{
  "num_hidden_layers": 23,
  "hidden_size": 256,
  "num_attention_heads": 2,
  "num_key_value_heads": 2,
  "head_dim": 128,
  "intermediate_size": 512,
  "vocab_size": 2048,
  "hidden_act": "swiglu",
  "norm": "rmsnorm",
  "norm_place": "pre",
  "norm_eps": 1e-05,
  "positions": "rope",
  "rope_theta": 60300.0,
  "rope_fraction": 0.5,
  "qk_norm": false,
  "attn_scale": 0.0884,
  "bias": "none",
  "tie_word_embeddings": false,
  "parallel_block": false,
  "init": "uniform",
  "init_std_qkv": 0.028,
  "init_std_o": 0.0,
  "init_std_up": 0.028,
  "init_std_down": 0.0,
  "optimizer": "adamw",
  "learning_rate": 0.00098,
  "lr_mult_qkv": 0.4,
  "beta1": 0.9,
  "beta2": 0.95,
  "lr_head": 0.00685,
  "max_grad_norm": 1.0,
  "warmup_steps": 522,
  "schedule": "wsd",
  "decay_fraction": 0.773,
  "decay_shape": "linear",
  "final_lr_fraction": 0.0,
  "batch_tokens": 32768,
  "max_seq_len": 256,
  "doc_mask": true,
  "train_tokens": 256100000,
  "max_steps": 7816,
  "dataset": "wikipedia_en"
}
MLP neurons of a small language model. Each row is named by its layer, matrix (gate and up: input weights; down: output weights) and neuron, and shows model dimensions 112-207. Each number is 128 + 24 x the weight over its row's rms, rounded and kept within 0 to 255. Numbers have three digits each. A neuron's up and down rows have the sign that makes its largest values positive.
After each neuron's rows, "fires on" lists the tokens most often at its 100 highest values on Wikipedia text that the model never trained on.

L9.gate125:116146118132063160141115139103073138145113140126110144099137164097110126141099140101098119087092148109120160131146123102166128180150128060126162117144145099120117104156115111128157131166136130135111156110104139145121156135119143140133135184127142111125136143126159112168140133084148114125
L9.up125:139089173155099126147135133120112146165154086144161129138134113130114102130136153118134166120110112146128149154137152108123150161110137112081106081114141109067161155155132092119140136125110131147108089111123132148142118117112103084113186157108143110117115123143152175095122091107176106134
L9.down125:106132168151074124168123161135148117109120121106153123112132134150134087152147118101119147156164129143134110115145146117092142180103132099114143081117134148101118136139106092130153134098147191146107122131093098105091131120124094096139168111125146140109190112123144132104055098141151163111
fires on: "amp", "B", "A", "==", "|"

L5.gate389:152128117153149141102156137115122136105122121126094127086147137116089177137104148146120144121149128109109133135113131187143111120143141118093175191147107105126157126111120119155118111178154162120139134099126139098178135153133117135106115103109121162120161109125101163154121186145135138122
L5.up389:132110140141114149127140169089120135116145148130123107119145141095093176106132121114111087102129139116127128115134123155119140129139096147095131169133116134146160136114107114161106144158137176066144098108130102108186138143102137146103167098097109136156146101152083177152149198126132144118
L5.down389:096146099158115131092146132072181134118139130124108102115148138137097140109075145159129147142112170083115122135132155175150158131150129126121140143143141128135133144088127104155131140130118120141115117129113134128171137113120117157086165086093137147128138098100088146158151170144123112152
fires on: " M", " /"

L8.gate349:114169079137114109152122110175092127161101104180142130157107118152142112134151157120139149086132131159142111114072072137145122168108100158132138108107148149127108114124137102119146124132156113096124116120114139084098085119103133101130094150112127123121139125152127126144151107122113143094
L8.up349:098163100156117119123137133143156162122124088135144157138122100128098119118128127176103151150121130161150135168146083140106127101128112067140124108072142147123096134076149161166144109062111111113060108059151156125161097133146130171139111125110130152150108120132153192183100104129107146122
L8.down349:099155135105110108174089110095140123123112093161155161077084120143128095127088154140139143098115078210117126094160109132115111133117130111142129155132127175126162103113124125180133114094122112109073131149155141081165113089111147160120104115138128137141110112124140112113117144115095148112
fires on: "=", "ough", "See", " own", " until", " through"

L8.gate259:139115133103111119133141103174118153124125137103124104106153140119124081142081088065135134121102128147138118126111130114142146134114159129101161153123138178122144107101167173141106102122131132117129118168120113122113143136134154090130097134128135119118128121124146098144118164144121153119
L8.up259:077179147135115144132128100131142126116139125089122096113132167119106106114094107127152128135108122178164074138130164134155145143115148117094104105162141162115098113155120123142149133136148163111114137161128145140170150145128150115152098133123150106146174099101138120132117145161102137116
L8.down259:099202093123163170150128140089163114135133110104122120106161121110104140134128115158170122136153101187111088128153122157127148114086116130129103117180133170116096129165079117136179150142136147118083159162091147127158123130122183153124167086129137107130137112128121162119118106162107145086
fires on: "a", "ated", "us", "]", "}"

L11.gate259:147100115148156133097134156154134103147142146075112131107136148173124174152138154115141105132148190140118112114118120150112125144156133168091131127079134112105076093120117124127131109142118100130125133127098113150169109166129121115122144115118143152114151151143123092151120155088159100123
L11.up259:088106170099120157152104181196137135136117123147116080155127082110102121131104125132155117162114102153152171158163137070145128144161118151116144126164139108158112107111129138093091133100147093130093156130134129102107137160123118107150076172164129125099119115154131101116121120100113092149
L11.down259:122098150125122134158099114123154150088115092119166112128139107145107116115080120134170157119133102114168155105134092119154140107115074147119130107121149144122141110107128139131105137112133094105127111111177128124154122120119090077130151161165156100067115098147099123118116087035122176142
fires on: "air", "leg", "ir", "un", "il"

L15.gate278:151122111137138140171116098125146134103102124088112133109133129168130134186087114160120155125081141127111146178123115128128090155112094152160131102136104087142135124121165132109123062081105097132125124111108107140123112104140122085153144135103141128111108126129106166164123157119088146147
L15.up278:152122081097138100119117099136124108163142093154142111151083086091127108131157171125137129129120126096123154117102152168090113126120114132169158085148139127078116137125107154102143104138183156149118172124137131144123100113139091087143144095124109100142093170136119122155128142119114129161
L15.down278:098143124147106086077125154127124170096108149101104105099174137128094125112115101069116141123194168120156139101110104131149157109119121144088100149073139130128136117147115105095152109154098130128138125130130119182113144144177171091122147125175118124084160089138127102135135152115129115119
fires on: "ver", "er", "ed", "ur", "al", "==="

L8.gate12:097145157148124085163162100158138172123099121100132151110116121150139101148145156115109121100139156104108178115109120164168157155124159160128105179127151120140137144117134108134147161161181080116161129109142155091158131140111120096108130091134159147134088103160139141121147128134126138115
L8.up12:096122148150149152136111120124077129138127104121137147135133142150176155138146114128144109143076092072150128141154110135152078136129151122148148134117147128124139138111131126154122102122079137138111126130083130121120133164120148166135072180170137109141083110092124108168105130171180121135
L8.down12:117131156138137128164135108115112144132088113132161110147149118108146120121163115099080119130099145104112168120165124165132142123135183127132118177159166138141121138113154132138176105128143127150192090138182096139142104160144123126124115126167136092114114106174088076134149125150147130137
fires on: " st", " St"

L2.gate177:157134142119101124093097124147109136100106127095103139152141136125149126166087146128118135143096132122123143092132152124149121119152148167110133087139135102107085140106134140098139137129111115135122079153120118107104090120117079154157127154110128122114129113133138098108130170137102127131
L2.up177:132157175110082156133140115114116083085123105103126117121079104118107150114141153196111144081131163114109117154106154104071172137125098103099166097126133104087101122160125102117137145142140112170130127121136098116116102135128107134155130111122151107116126119121144117111136116150130161119
L2.down177:103095116122107127146119110134128111114149126096125093107147110089134088080126101126156133088174125138049173126115154168136166178110137116120071151129122145143139157168138097158093118119129102127118095105152126094151142116138092121142148144150151136145166119102134082147128098113108121149
fires on: " where", " she", " while"

L2.gate63:134130122134114146100105188134107120156114129133148104116118129126090134116096110117139162111113125103119106092131108113121088126188154142098079138102126113093161123144108080126159154114127167174135136132103114110114118129099118094108090102115083128115096136142174080142121171153126096117
L2.up63:106124117138086100135112101102140113166167122153110066131117099184159075147116123135121169135116124164094132149082145119164132145112132114149163161138136169152109123179116138156112087127136094081130158142163134150112148093121147162126133136124136132187125137124118131144121112162098128121
L2.down63:136103179144092088090116130128121133157101158087133144157096147119185127131133131119125087135134112122137178117131119105091097120112133146151121099143117151113172103110134142146139114110112105123125173110109163145132140133128106106178131138158122130131107112094146116148123103133117123138
fires on: " School", " school", "\n"

L5.gate156:146103127139103153127173116107143137142155164104135147116116136115104153132104154116097129149098147091139105139121112152116135152117146129121157201113145111140120153126121108180152109124141140087093122097126135116127134155158083157181157126142104159149151090153129159167147172139137119094
L5.up156:150094129136129158101164116103160140173130183136134151095134157100097145118096168124120162145084130109123104164125101167141143141110123104120153202112146107131123155122143107172129103162149141095089131063088116143134151123149075131164143121149099168143130122153122158164144180153126108100
L5.down156:114140151145108155091146110114183133141128150120089124117139154109072189099116135185101144149104152086128109139133127143132144136135130138132118125152161093149114144130102119139124155135162119099103106148164137146123118102144111125090151083143128129163113151115115143138155157138110110130
fires on: "M", "N", ";", " /", " M"

L12.gate272:173112096108128147110168143117117101121114163139101074146124125143159136103112135142100093146130093142110146117119079165130116121121137084120149137102132178134116102142127147132118071118100144100148157127145130144129060138084163152137119080108157162119147103155138077118135109112066115084
L12.up272:142149111158130136049115062084112146122138157119132104166169146118125117116145101139123081124161121091132090088104135154163131117124108086122110146132085123084161086150155121138141137122117147165097139087129134101127178107137128148132157138114125133099145158079152132127133109131138122115
L12.down272:111168118143138134116121103139108133136128061103093180114149095148117121104122139092113074112114120145137099161128107183111096135127097116113119149126125140122184136085112161074130085128130113120123137148165097130091126100113131127161130111133126132125114113100147123142118137135124124107
fires on: "s", " trans", "n", "f", "tro", "on"

L10.gate21:173112092148162103163148134113090127099111126104109112138121128098155128130123128125116143146122114084147146105153125124131121125170121142102116159127103135114137109167116121103146119107112142178089084145133135162136129132125110101125177065125125102107137136153135153153129094153107078163
L10.up21:125120112107111121159128109116135157119141114094146114123094150108159130118103103129168141114124131101158137125148109135151135104166141191092129122150095151114140145092126119137118132062122108164166099132168089132131145127141156140115154133115158104124134156128130113129094085123096119164
L10.down21:145091072111121124125115127156171100145131085098143152149139135116145152127155131140143132164110154093106122144157118124134092114172109142115149124141160145138151178102137097135179087182116088123129118167139112150107147139100140164104133127109078099119120111135138093092107083127115129159
fires on: "ic", "gue", "ball", " football", " played", "mb"

L18.gate94:173130109133159138122125127141107147126142127118153135130099146121117100144096164150128125117111108120158189188129107119114122118102091132127147165139139111170141117096103132116062119133146098168137121102112086140168130108130136117135132089118136138122143143138141100097137202153117100148
L18.up94:134137091083110114122146127123173166137119135112148107125144089106169068139143094155159098139073106130127169171099113145123116122145105119123192118092118144124113130108129128149090109126132124125170148113106158140139153098096152134149086089150108168132090136164138090133110136137099135149
L18.down94:115133140111104113158123100121130087053105099124136172125128121111085154141125094123121139124168135121163164091171152158102185126104085123109135116110110104143141143140108137125137122168135149137142133130140090148152146132131116123149145094114136132131090129123143121133157102122118121130
fires on: "z", "en", "el", "t", "in"

L11.gate213:128118102133130093137110133126082104143116067121108140136138158117125130158140144104093144119104117116117171103162087110099154083131157132160157133169122124119123114076139106101131098134118119123126143084133144133093071098123137141095109114112082136153116100088146185107120139142100140133
L11.up213:123117127147149175131072157119178140119138145133141104105141140079158090115129114160127119141134139092117102141116162121113113143133085154116140082153118121103101126109143139164147155154148147141126127137145104125133146119135152105155125141133111132124153131138100158103161133176121116115
L11.down213:074165113120173105101162100133108095130152146158104155121099077167129103124103130102129134152106136161134156121130140148140168100111113159121085139106138134096125125142162134065107124122112131144143119135128127082146156177155135115133176186125143108140137113136157095140125133100171125124
fires on: "d", "f", "g", "se", "n", "and"

L5.gate288:111100123122112142154132168122108156181108087165143119118117127119140128180178112110159115116109094129150071123146093131108114149135123135134082102094105130132118151104135142149146101097106147148106120124160162098143136157093109092139102114110105124110120112110117158139135132138141064114
L5.up288:116138128136093128131128130192145132102110086172112162164143121136148068114151110125140151096117122103147110140146157071147139111134161099132158140145137112112094135083196171127179099140120124144095122110130138119135090116117141126129096155151113138161115061122159120122126129145109125140
L5.down288:125143139187112087097105114178144115135103128145116112092086107132128108153116119117119114097143098148110112130109126168133128108096134102144132101126147108158167108126114081161134151125135162134147117146161097117125116099114128110105142118133098099098153121136124117152122131130151160087
fires on: " She", "–1", "\"", "See", " can", "="

L12.gate481:134160126108120181136114155142102109170102177125145113111082106098123121147127129138105119139116097082133128135137125122099113147117097115098129151142093071140133149127083104160110154167126114104110154148121129141129146134118160102156086131115086110109118164123125120179115146169162092096
L12.up481:124136157152167193091155122091118122110099101095097133078103144133096139138199138158121082125154100116144104103097144168134168162147094126131123102126125080120137152136164121189130148135169093102123122110091151158169142131134130161136103121138128125113133117152149110113146116132156112101
L12.down481:128130141113118092166153116128177143101152128124111143136166124148154134103123134127127153115126145103109147173114126106153170125144110139162116096115149177091149123112153146086161096110138118126126105140151138104097114123141121157122147115174125117093115095152152169092111098101126152152
fires on: "s", "ke", "to", "ne", "po"

L15.gate262:210094133102109168120119136133126113124076112123119132167133141105149127094124141115088134104128119100107154174191090147138129124105148087127133127153136119087127117080147145142159130081096133135142132146146092147117119111104159156119125108076127116166117103121182125119129136117061155082
L15.up262:102144123112126125156132068113097111094117143132108099128100109113098158098166146126116107095152084098127145097141083106109130143080147130139108132181156086092130157118161136092131124096103108120146140122147097151124113114139156163114055126120135146115159119137120118085152152119132090117
L15.down262:119151102101143149079151158142126098150148159092134154115130121138158136140145079135095092137142110115110153134097170127111141104108131088125117154120146114106116105122122116126103137183118116166114109104114156148066112099110131100159147114138126170130113098176159126096176144125141158104
fires on: "on", "el", "s", "mb", "g"

L10.gate246:161119099111101117165149159186095125139102133122121111210120096125125127121094119134099125151130093149086092115113103118139114114111149134152105144129115165143119128128117161100156094136113099101175127168115124114094140177092129155163125152124121101108134124110111129156159122113094114145
L10.up246:159146140121125115157136148139115097103168141123101119163079099123138186125123149174147160149117133122059095097166105090155100125114147139158126170132124142114110154108112097106119139139144109097167129164127111137151159131120122133154089141106136100126154128099163134123114105135147157148
L10.down246:087146161125151102129153119130173146112132143104135190132151116099122162106144153151080132161120125142125100165119098107101136127158115194119119136138124134112120129109145090146107150133129111141137135106129104132143174121100134088140137121140113059125126140154179123078103142143153151114
fires on: "ri", "ter", "re", "com", "ation"

L7.gate27:099156134108124153114104134166113118135117179125124137135087168112113146156117111156139151140149086164092132145125138132136125142121171095142158134138167079127135121112150083102141135116107142108122123093173107113131138160121138132113120117135098130138123104102156108106111189132134140127
L7.up27:142141147132113093112109132093099154106134133128134141152139132125150135152137130117116170161141152120115140192116108119114130113118126144183131096133115142111087113137150112121109158103138104114134106131156105143091154129112101112124139153127153122140116164139110158110119095113143114155
L7.down27:123030160102120100119148132162163133154129131120144157167109116096133143120131131100141087136159157131139114123117140107099081130111118145143114096124130140158088116117179149111160087115114150146117119115142143153109109130143122096146094114126167127101126121116090135146104120160108104158
fires on: "\n", ":", "ron", "der", "ion", " three"

L12.gate224:153129114118087106128147140175174154164098090068184140106132102110155100131116087128113133190104082127109124129140132137116116153110144067174087161118139149127150125119151138140113110120087119152132124108118136128162099140093131131121115133148098124141124160095103118104121116104115124111
L12.up224:161187096104178125155082153170154093155115180123120101129108117054140143147149123136093148132132149129117149166119118110144165153128123133139129141150130125115132140082132096089165146122150143166131159130119151130160111121106097102149149162090170106139114133126118126155124150114137119152
L12.down224:104148096133163095101153156135124170139123089078126106120127133133129147129173081137160142114159142154124151167122157132148134141099160151116153128104136142139121152117113104120201123113108116137093159102099137103152130133147168193071106126135072080127087093126113173101167127133144114140
fires on: ":", "===", "on", "e", "ri", "mon"

L14.gate236:125119122072114170110139172170120120152132152158112144151104156128100119121128141152114094107128085143141118108120118112146097156140112067086130153154160126139146155140116099159122143138127110163106134107125151146105159111148172125096096114137093100152159106123139131163125151140139136143
L14.up236:116128120103164169113134133143130113126104135100166127126108157119115166120117152122133079134152138098101096110126139156103085119122108108098099152124125129130142101183117184124138129100121137125076145110129159133177120162151123139088100095111131136115114132167115098124143110150141139104
L14.down236:120113110160133152101119101128184143130141139114154146121163104164130140109120106112132161145119126170090175169166140109159130064153113142179125155114086154113136127124135141136142128153171094172109117103111100088103131105114118145141107150120137086132154090129087162157069088112133163145
fires on: "po", "re", "g", "s", "–1", "it"

L17.gate159:097180141136135089153153116141113145123130139155174085180107138171137095137122108142107154122137155097151106107118115126116098118155151147126124132137138114166089166117097138118135138126167153122152100164152174106124122169112118136128078117130142138136117124111120163132082150110145168155
L17.up159:114127131094105118150138144142093126087158131124104169107107161147127115115072113145138121167161121106136159134170116113099158100134147133117158153128115143139150111051076110128101106089175076124120110158156134092111107114101162169103181116114156160097122119108093153096140151106149137129
L17.down159:107102155110123137119115118153136120160129149079122104151159090115180163138192122081119139127125130109151117134142095160145133129159153161130139138180105179151120137146169124174156123127124142136129133097097118157062113127143109139129108178170123157155139128147124121131107141110160108132
fires on: "ic", "de", "ed", "tic", "ne", "d"

L11.gate372:136181134116131147145113134194114114135136104123120125153092127114125120118140134119094140123125151134124143097120137130135142106147119143109097099179107102180144115145113145119119103131114101124128131124066111101132106167143131087110168103119164137096174117109118128101113155154130086166
L11.up372:151154151121139168118150175160121128146134128153133138104091117127103183116114124112148152140129152073100165092139160107148122161125161149144137127154112122117117094183156127090132128157164160152135131078132121126145108128157086156097105083090159119138141147119104138143101119169099142120
L11.down372:117182124154128087101131130114091161122126135139067138125130157140110158159105140114147121126111092142123133147168115126110098120148167157136114142126164133135169144130088164146142142140101095090191118151147133111119129157107159123099136110144128098105149133113119113154170125069129096124
fires on: "re", "op", "u", "ad", "ur", "an"

L8.gate77:155163140135128070114119142138132115118110127095121150119125097131114158164146099108129181137116157082087185157120111124154119132125162119131143157114108122145116129103191134095104122127123137168144139128133159127133135168116094125092121127124132114141114149133133165087093116139162136104
L8.up77:113152163105106132170121130109139151146155148125151172127128102176106130139110166091157160162123183147088115148117175151183128152151102171134130136151135128136098149159181147129129162160150121166156151116102093118114102119115146097090139154129139123115153184156162134147110137114126118133
L8.down77:163144134113112153109165133105109125119115083130134141134079151171085167126125151154109173156120092143113111111131121120100088148115104101150157105129143124108118099134125132201116172079154129129092162132124139079142121164073139108160176141146096094124108137117141109119143100105109129113
fires on: "r", "ic", " Ja", "ography", "H"

L8.gate88:152139116101115117121106117122112152156122119061125149119092075146184125162163127122094112128135121147114090139158163158070163183127138168158124095114179117138106141125166145112135112076112160138146103102108139132143162098137117128137093094108145174108092175162135087148106102111120119151
L8.up88:125142160124140103099107108173102093124075138150127161157096103130148108121108124097102148159160144129132113136131178117115116127137141072154120082137138136095077135076157145124151122111131128170144110115148121177110116094175129143131127123131129166110107149189139110102115097122088122146
L8.down88:102146103161104116099140148115117170147108099143087108103137125082131131098167128154126103144161110131119121077102100126180183178103134133127142126107148058077126156178068128141104136111157144091163170118137181096169145137097165114124136162147111110122116127137109129100149135105101147127
fires on: "al", "ment", "er", "is", " United"

L15.gate388:128120139143126120147146136103134117124126102064135125112103148126159133177142156140091120133116161104107137108138105128145125114125127149121123203169100129140116122116141120139152111133114124133148167097187157086102152139121117125121130140092132136121138108099146120124102164136107079155
L15.up388:123110155152121097135107104079109092121150154130125154109149126132118083112138157173127138143124144113125149159125154096154106159133172167145143116135105171128128160107126162142074131112163123119152162109084122158082102134151125135112149150115134102099138085142123183124165157116140132095
L15.down388:114149157132111109117111103132146112132155128126131133096111099134113145156130111121163183135080140125112156166089172120113152099106144086137170098112120142098174141150130141106164116123114162133109124114139126155100119131140129124126198117126083144121126108143105136134119139134139173104
fires on: "g", "n", "me", "al"

L14.gate372:104102111115144089144138127166130164122103135110103138135126134126145146125099162161132104130146151161130137082142128128119077142169139138142146128165125095117122109118105136119109141101161136146145165159133133135153107149099141127125143181095115082130055147122075102093137120174110141143
L14.up372:115105137122104107117158126156148166109124104092096099116107133129169132143164127114157167112119109102169146141122150130104161085136132124105125178143097131099125125097117135120180115174106119167134118103121151129142120171133178071072184121109158158143114140092156142143118121150148138143
L14.down372:133155142126093135114138146161181122074127097107128159108167137115164138152171151150094129130111119152177109073132114120138146120092108126080134119139096163125115155147108148132137128144113118168131116152121110115132109094108122100169168102162111137125149173177103140137150128112126114136
fires on: "ly", "ally", "ver", "ute", "ill"

L14.gate476:145095096146095146147152143107152141107109133156103127108105140144138121136080125061135111096162122119121135107086109135078156128155149148165147181129195159154132109140176123108150132153084160158134147141126106137110113113139116102124144175118124136088105126138169136146069105108115116125
L14.up476:155156132110145152120154115120139149079129116127098140089117128136108124120122159102151147085133076146134125135164160159131124134115136136152111159142149137121151189129137102121100182167140147098120154137120122184154143066171153113120152105118093085071131134140161133111090098148138127111
L14.down476:188163163162107146125085122148137161095114070105135118134138113106106166126153120109131160133138090087134108118153145143172152119107099142119106156160115096118180142151098119115125176147177153104128106127104117172127151156116144113119066083127149134144149137133090137115177117165131121142
fires on: "n", "vi", "ne", "%", "er", "men"

L11.gate134:106131112122114123130150137128179135128148123130096135137139172130108127143137147118104157110138119112120101141134114125116111118148180135187133146107101148129138146132085148114156091137111087152151153133154097144093132149082106091120097140116150089084147135131113144102130127114119107101
L11.up134:119089118142137123114115137146107163096100150093138145146123095095135142121135105114111120140135149106116136142116112161129144107165124141117118157106159120154181126133116131095136140105110131159137172169139124124133133129133134175136157119123171127103102117146152112164132147082113098132
L11.down134:079148107091100144112125132150103141143095200137073166140130154128128144103109158104106121163138125155152149132163131180141117123123164124101141128124122108147117111144078126124068134100147159113147149143098142102160141128126131110122112119165151145111104115195132127127155119123148125150
fires on: "==", "o", "P", "gre", "par", "udi"

L10.gate424:150128165115129150121155180122177096107118153137142161143134151107103120140077114139119132123097162121092133111158115107164096096180204097133124069167129168130114122131151138162135138134150110163100153086124120115115103123127071145101086146117094128137072113140168142124165126155156148128
L10.up424:125140144124103156086097160137099127090148126129110147164124101134110107132132067146153103114127100122145141098114149117154063161120153142110172145131153172129103128087165140126157118139122144092094161147108116118143116140128140132121091137143106132116112162131111111136147136167134083131
L10.down424:147102171143112162093109154110116151138080128098136191106098164120121093128161127137166134148117086118148114132144159131138081133141124162144142173092114157143142148138154143117133086142159080064086134092100129157164137077103100150158126111117163133120121139133128106103146096153122134140
fires on: "ell", " Art", "\"", "view", "\n", "und"

L10.gate325:140100120080111098105122122170115153152137131102118087142124132108114158142128157128096166142117121112126087114140144138159156111114152102140121105108100130155156102102077117155120103098122133138110097114094108144166195111135113120117105138108106144139131157145084136144079196102144158140
L10.up325:111133117106114165116123149124091151090126122144137122155131121113115126149109170104132119158139119142157139080143157122149126138146126128109113150116135166144171132138102114167141147160140136114130106163100144143103116114148062176139189134117129164113112113141183086126120095125093143141
L10.down325:129125150180134132130110144129112122137139111076149141159100164106133151121141092144124154080149099146161141178140140184152118110165137126130176137110185130117130149130185184070145121121087104105130117098152120137134126107111100122174109094130149102148147121105140154129140131136111126183
fires on: "our", "ric", "al", "tic", "re"

L5.gate455:115151158150101144105135144123067111139093149116116112159122136078143145153142142122142051119121130114137136134146156131121106160153132136106098151129104093085117101138127121131129126128079139142158162126157154149117098151104107136097164136156133126105157101107162130131131102198123128131
L5.up455:147150161152096150131141168151094101163109133126125092159112112103151116153125144072139071139127105119139154108147130147106130145168134120141113147151123104122112099135144127118152099114106107161158160101153146188111114156101126126125155140168144153082118112125152116133142145192122151138
L5.down455:123133144168120134129106117077098103110136118110120128125134168121115149103152136139091097131129120113113152148145162113148154156130145119137101136125126106102102140122143123125145096119129134149173127128137157141134088127123115139099162139154152123121134089115164126107131123176151142154
fires on: " St", "T"

L9.gate493:176107129111120142111103152132107173141068166084095140154161150091094152146119160127139127124132097117129147103111143132094129163123084138127081124107142078132141131112147135118110136137084131115141128094145140173088134128106153111166104089152115137112120170159138119140132145134113100102
L9.up493:113140152124148123108104095111135157138086142091106117111149120118110163126185149151177135128156119096115124117102160145128136151098064150111079104124116089095147179096125101146091142144124111118169106098128141189163153127115122145134109087166123092135138168131156109117125130108114085111
L9.down493:088133150145155107149169113117115082126149110149106133072095123152106141145141073156125178147139136140105127161133129138124120133096130108114154112159119146138117172124104104157137158154154120101104136133104111107188154111116113110104112147106099138153176112103147129101119117121122158144
fires on: "s", "e", "to", ":", "ur", "et"

L5.gate468:138107162154133125140140149147090122161089130122124164147119107085121121157119152138136097139104126125113155136179135159093119134148160110151119160151144144124093121131159125157141118154112118124164131090160106132134094157088135093119149140122120178115118080110095110122131130144141120116
L5.up468:118100177164152110150158120141065128126087135145111135136109112094136151124144142144134107158089118129105139154141164178082124137119168138143105150127145128104128145115150129132151136169098135119161125103171116120120119138089124108096160151142117173123117059079107098123135106155136114121
L5.down468:104143146185142094148101129088089149140107111129127139144140126130114135102159118170083102137100103124121168141151147138114141152100141136164097150119152142128116172135126132146148123137154123133176118136132142121141124117091128150094157135157133116118118100111122074115131124129143129140
fires on: " St"

L12.gate271:121120152131141152128121130176081149126084123134145138147116149141167162144104165120142101089132134102104069133086104150133135154150109103133141140144124095135105096116109140072114130138141164155093146145081094073111149160180121120120123180106116128141111156106123131103120194079121135144
L12.up271:104128130099163102156081141184146083136133159105098118107121167122146146119127087092103136137069143121143131136160120136098158091122140131141144151135088113121130148110116159101099097093106155151083137181159108100148109083138140119112155139154145087128154137110149129130170093094151135165
L12.down271:115129077091166092090101198093092158125140140119137100144146119110107156138171169127131124144125129122143143150096117168106114109153146144123140121165153131145129086164148113171109094157154138105115124094152161148131118117128121155126135129136145126131153130091103116163183133077121134137
fires on: "\n", "il", "d", "ed", "m", "app"

L19.gate103:132114079133107106145130142124108154130121102123109108084119174125126097146120178079135163149113173078126121133139191084122097145119114122113132126147150128109119142109124140145145117144107133111135098132107099142107069170096097080154130120128137101122156141123113127152142116115172122140
L19.up103:198137162137133150085173129156106119164145063123136130154101129152151158124126166132181140133105125118100115106146129148160110137124128143112128092134154144136111099155125084114054176160131150106157132094120135131151129151119157101087132111118108119148134151133147140125111136099110132086
L19.down103:110159115132130133087146118096132134126094142107134115110151115114115116110113154124122160168134117113112150156123113128105112146138150132117092142156107110165148127104153131105144153123125172113127143111163144146099128138145102110122110128158162108145111145087092132120159154101147152121
fires on: "st", "th", "ne", "O", "\n", " so"

L16.gate417:123161078185081188125140165138130147143124141089155159150126132099126132163155127109118149128115184130103157084166095123105135103160097150120130124124157109180114119157146088114161127114119144114152148109151114104095116129129140128132142160120162149126133084111132154139149139126131138115
L16.up417:135135146136148181148121075084146112122130149107157180143120137138088135122179171142113153094143167155095137163103151144118151139117097081106114101119137091140125151098138144096135127122152102113148166120112133143168133087129125097103120132101176141147136154154136127106140111138129107087
L16.down417:156120133131146131113084083129118128098113124148102154148143091180088143129162160138111128118111075156089164161157132090084120147120143104115175119141139154120137096168195153126132143138117117127141145110143150127137134108182138100160117145147125159172125113124122130150096138125135152133
fires on: "c", ":", "vo", " Ar", "le", "d"

L7.gate119:107112133122112136129149137104114155163084130111116124161114103118114114171122125103122129124142154120135181129089172116109128115131113193153124155144146044134145119113128112160135167119108184137178127147117130137119122145101125106153102131146121157130121102161149092156108176118085115150
L7.up119:144144117133141143142108110179163100090133121144134151185119086095110114129115108118140170156121113164119125148099129141164135120166122124167125091136121145150079127169130149119126144091164149106123128113126125107140141122139112117104132123164123126139143160142067107116119128084109135131
L7.down119:136119201120107121112151160137110153144091130143127084151134095156139132105123143110155136116134109107106134094113101151129140145117094105152080106131115094113142122088122129136081143142127136120198073093092153127124108112117138118156131139136114168127167110144153123170081124128114135174
fires on: "w", " Com", ",", " De", " Ch", "\n"

L16.gate448:126130111157143145145149102145149160131109126136182122118125135134164151130103086114112134101154110146156138127123095083110111115114146118168109152120127160105147112127133127119138137129102139110120116132102103120130153175133133118130111131143100112117121151099111107130149169138143105093
L16.up448:102139118152136132127139126137143081094095139099129153135131177142086139155113138144135153092115176132104158137116135118131170114122131186148119135113151135111105140144123106135155132101135106159131145132177131142131132132143098162124156131149175138156087093130086113135147146130112098121
L16.down448:163119140122162136135102155164130151115127165119154145150170112142127126157128135084125178157097128131134141158096131150148130132104156163113133130161134111130175151148115144123156123110139103142131143134085168162121107115173118162124123118118157148176122144151098140156138099132158147122
fires on: "e", " of", "le", ":"

L9.gate321:151150113141141142172166158140123091109101183132127117161119110131139143133145110111132141135143104108081134145116136138138141125123128127154153143149121126129129098105125164108112105152132112134168105092093123118083108141126107135093150110139145123139154126133096159109086177088155140139
L9.up321:151170183088122123155136144109139139088118092103113180133117082141133163121102076116131172135136140098108115101126111102157111128143146137177123129167139108116141123106133142082121123125171111141133136096102131083091118112111109129083119128119125109156137115089124168128071130134132147132
L9.down321:120149139137125093136137139102139104135175095166137170126111109187123148159086101138126156165098118126111115122117152130148115117125110141129136120154145154123142155136112122140134118125120110142106115135120142139123117110134118125131088128116130140114086158117159179107121093146101117113
fires on: " Jo", "re", "r"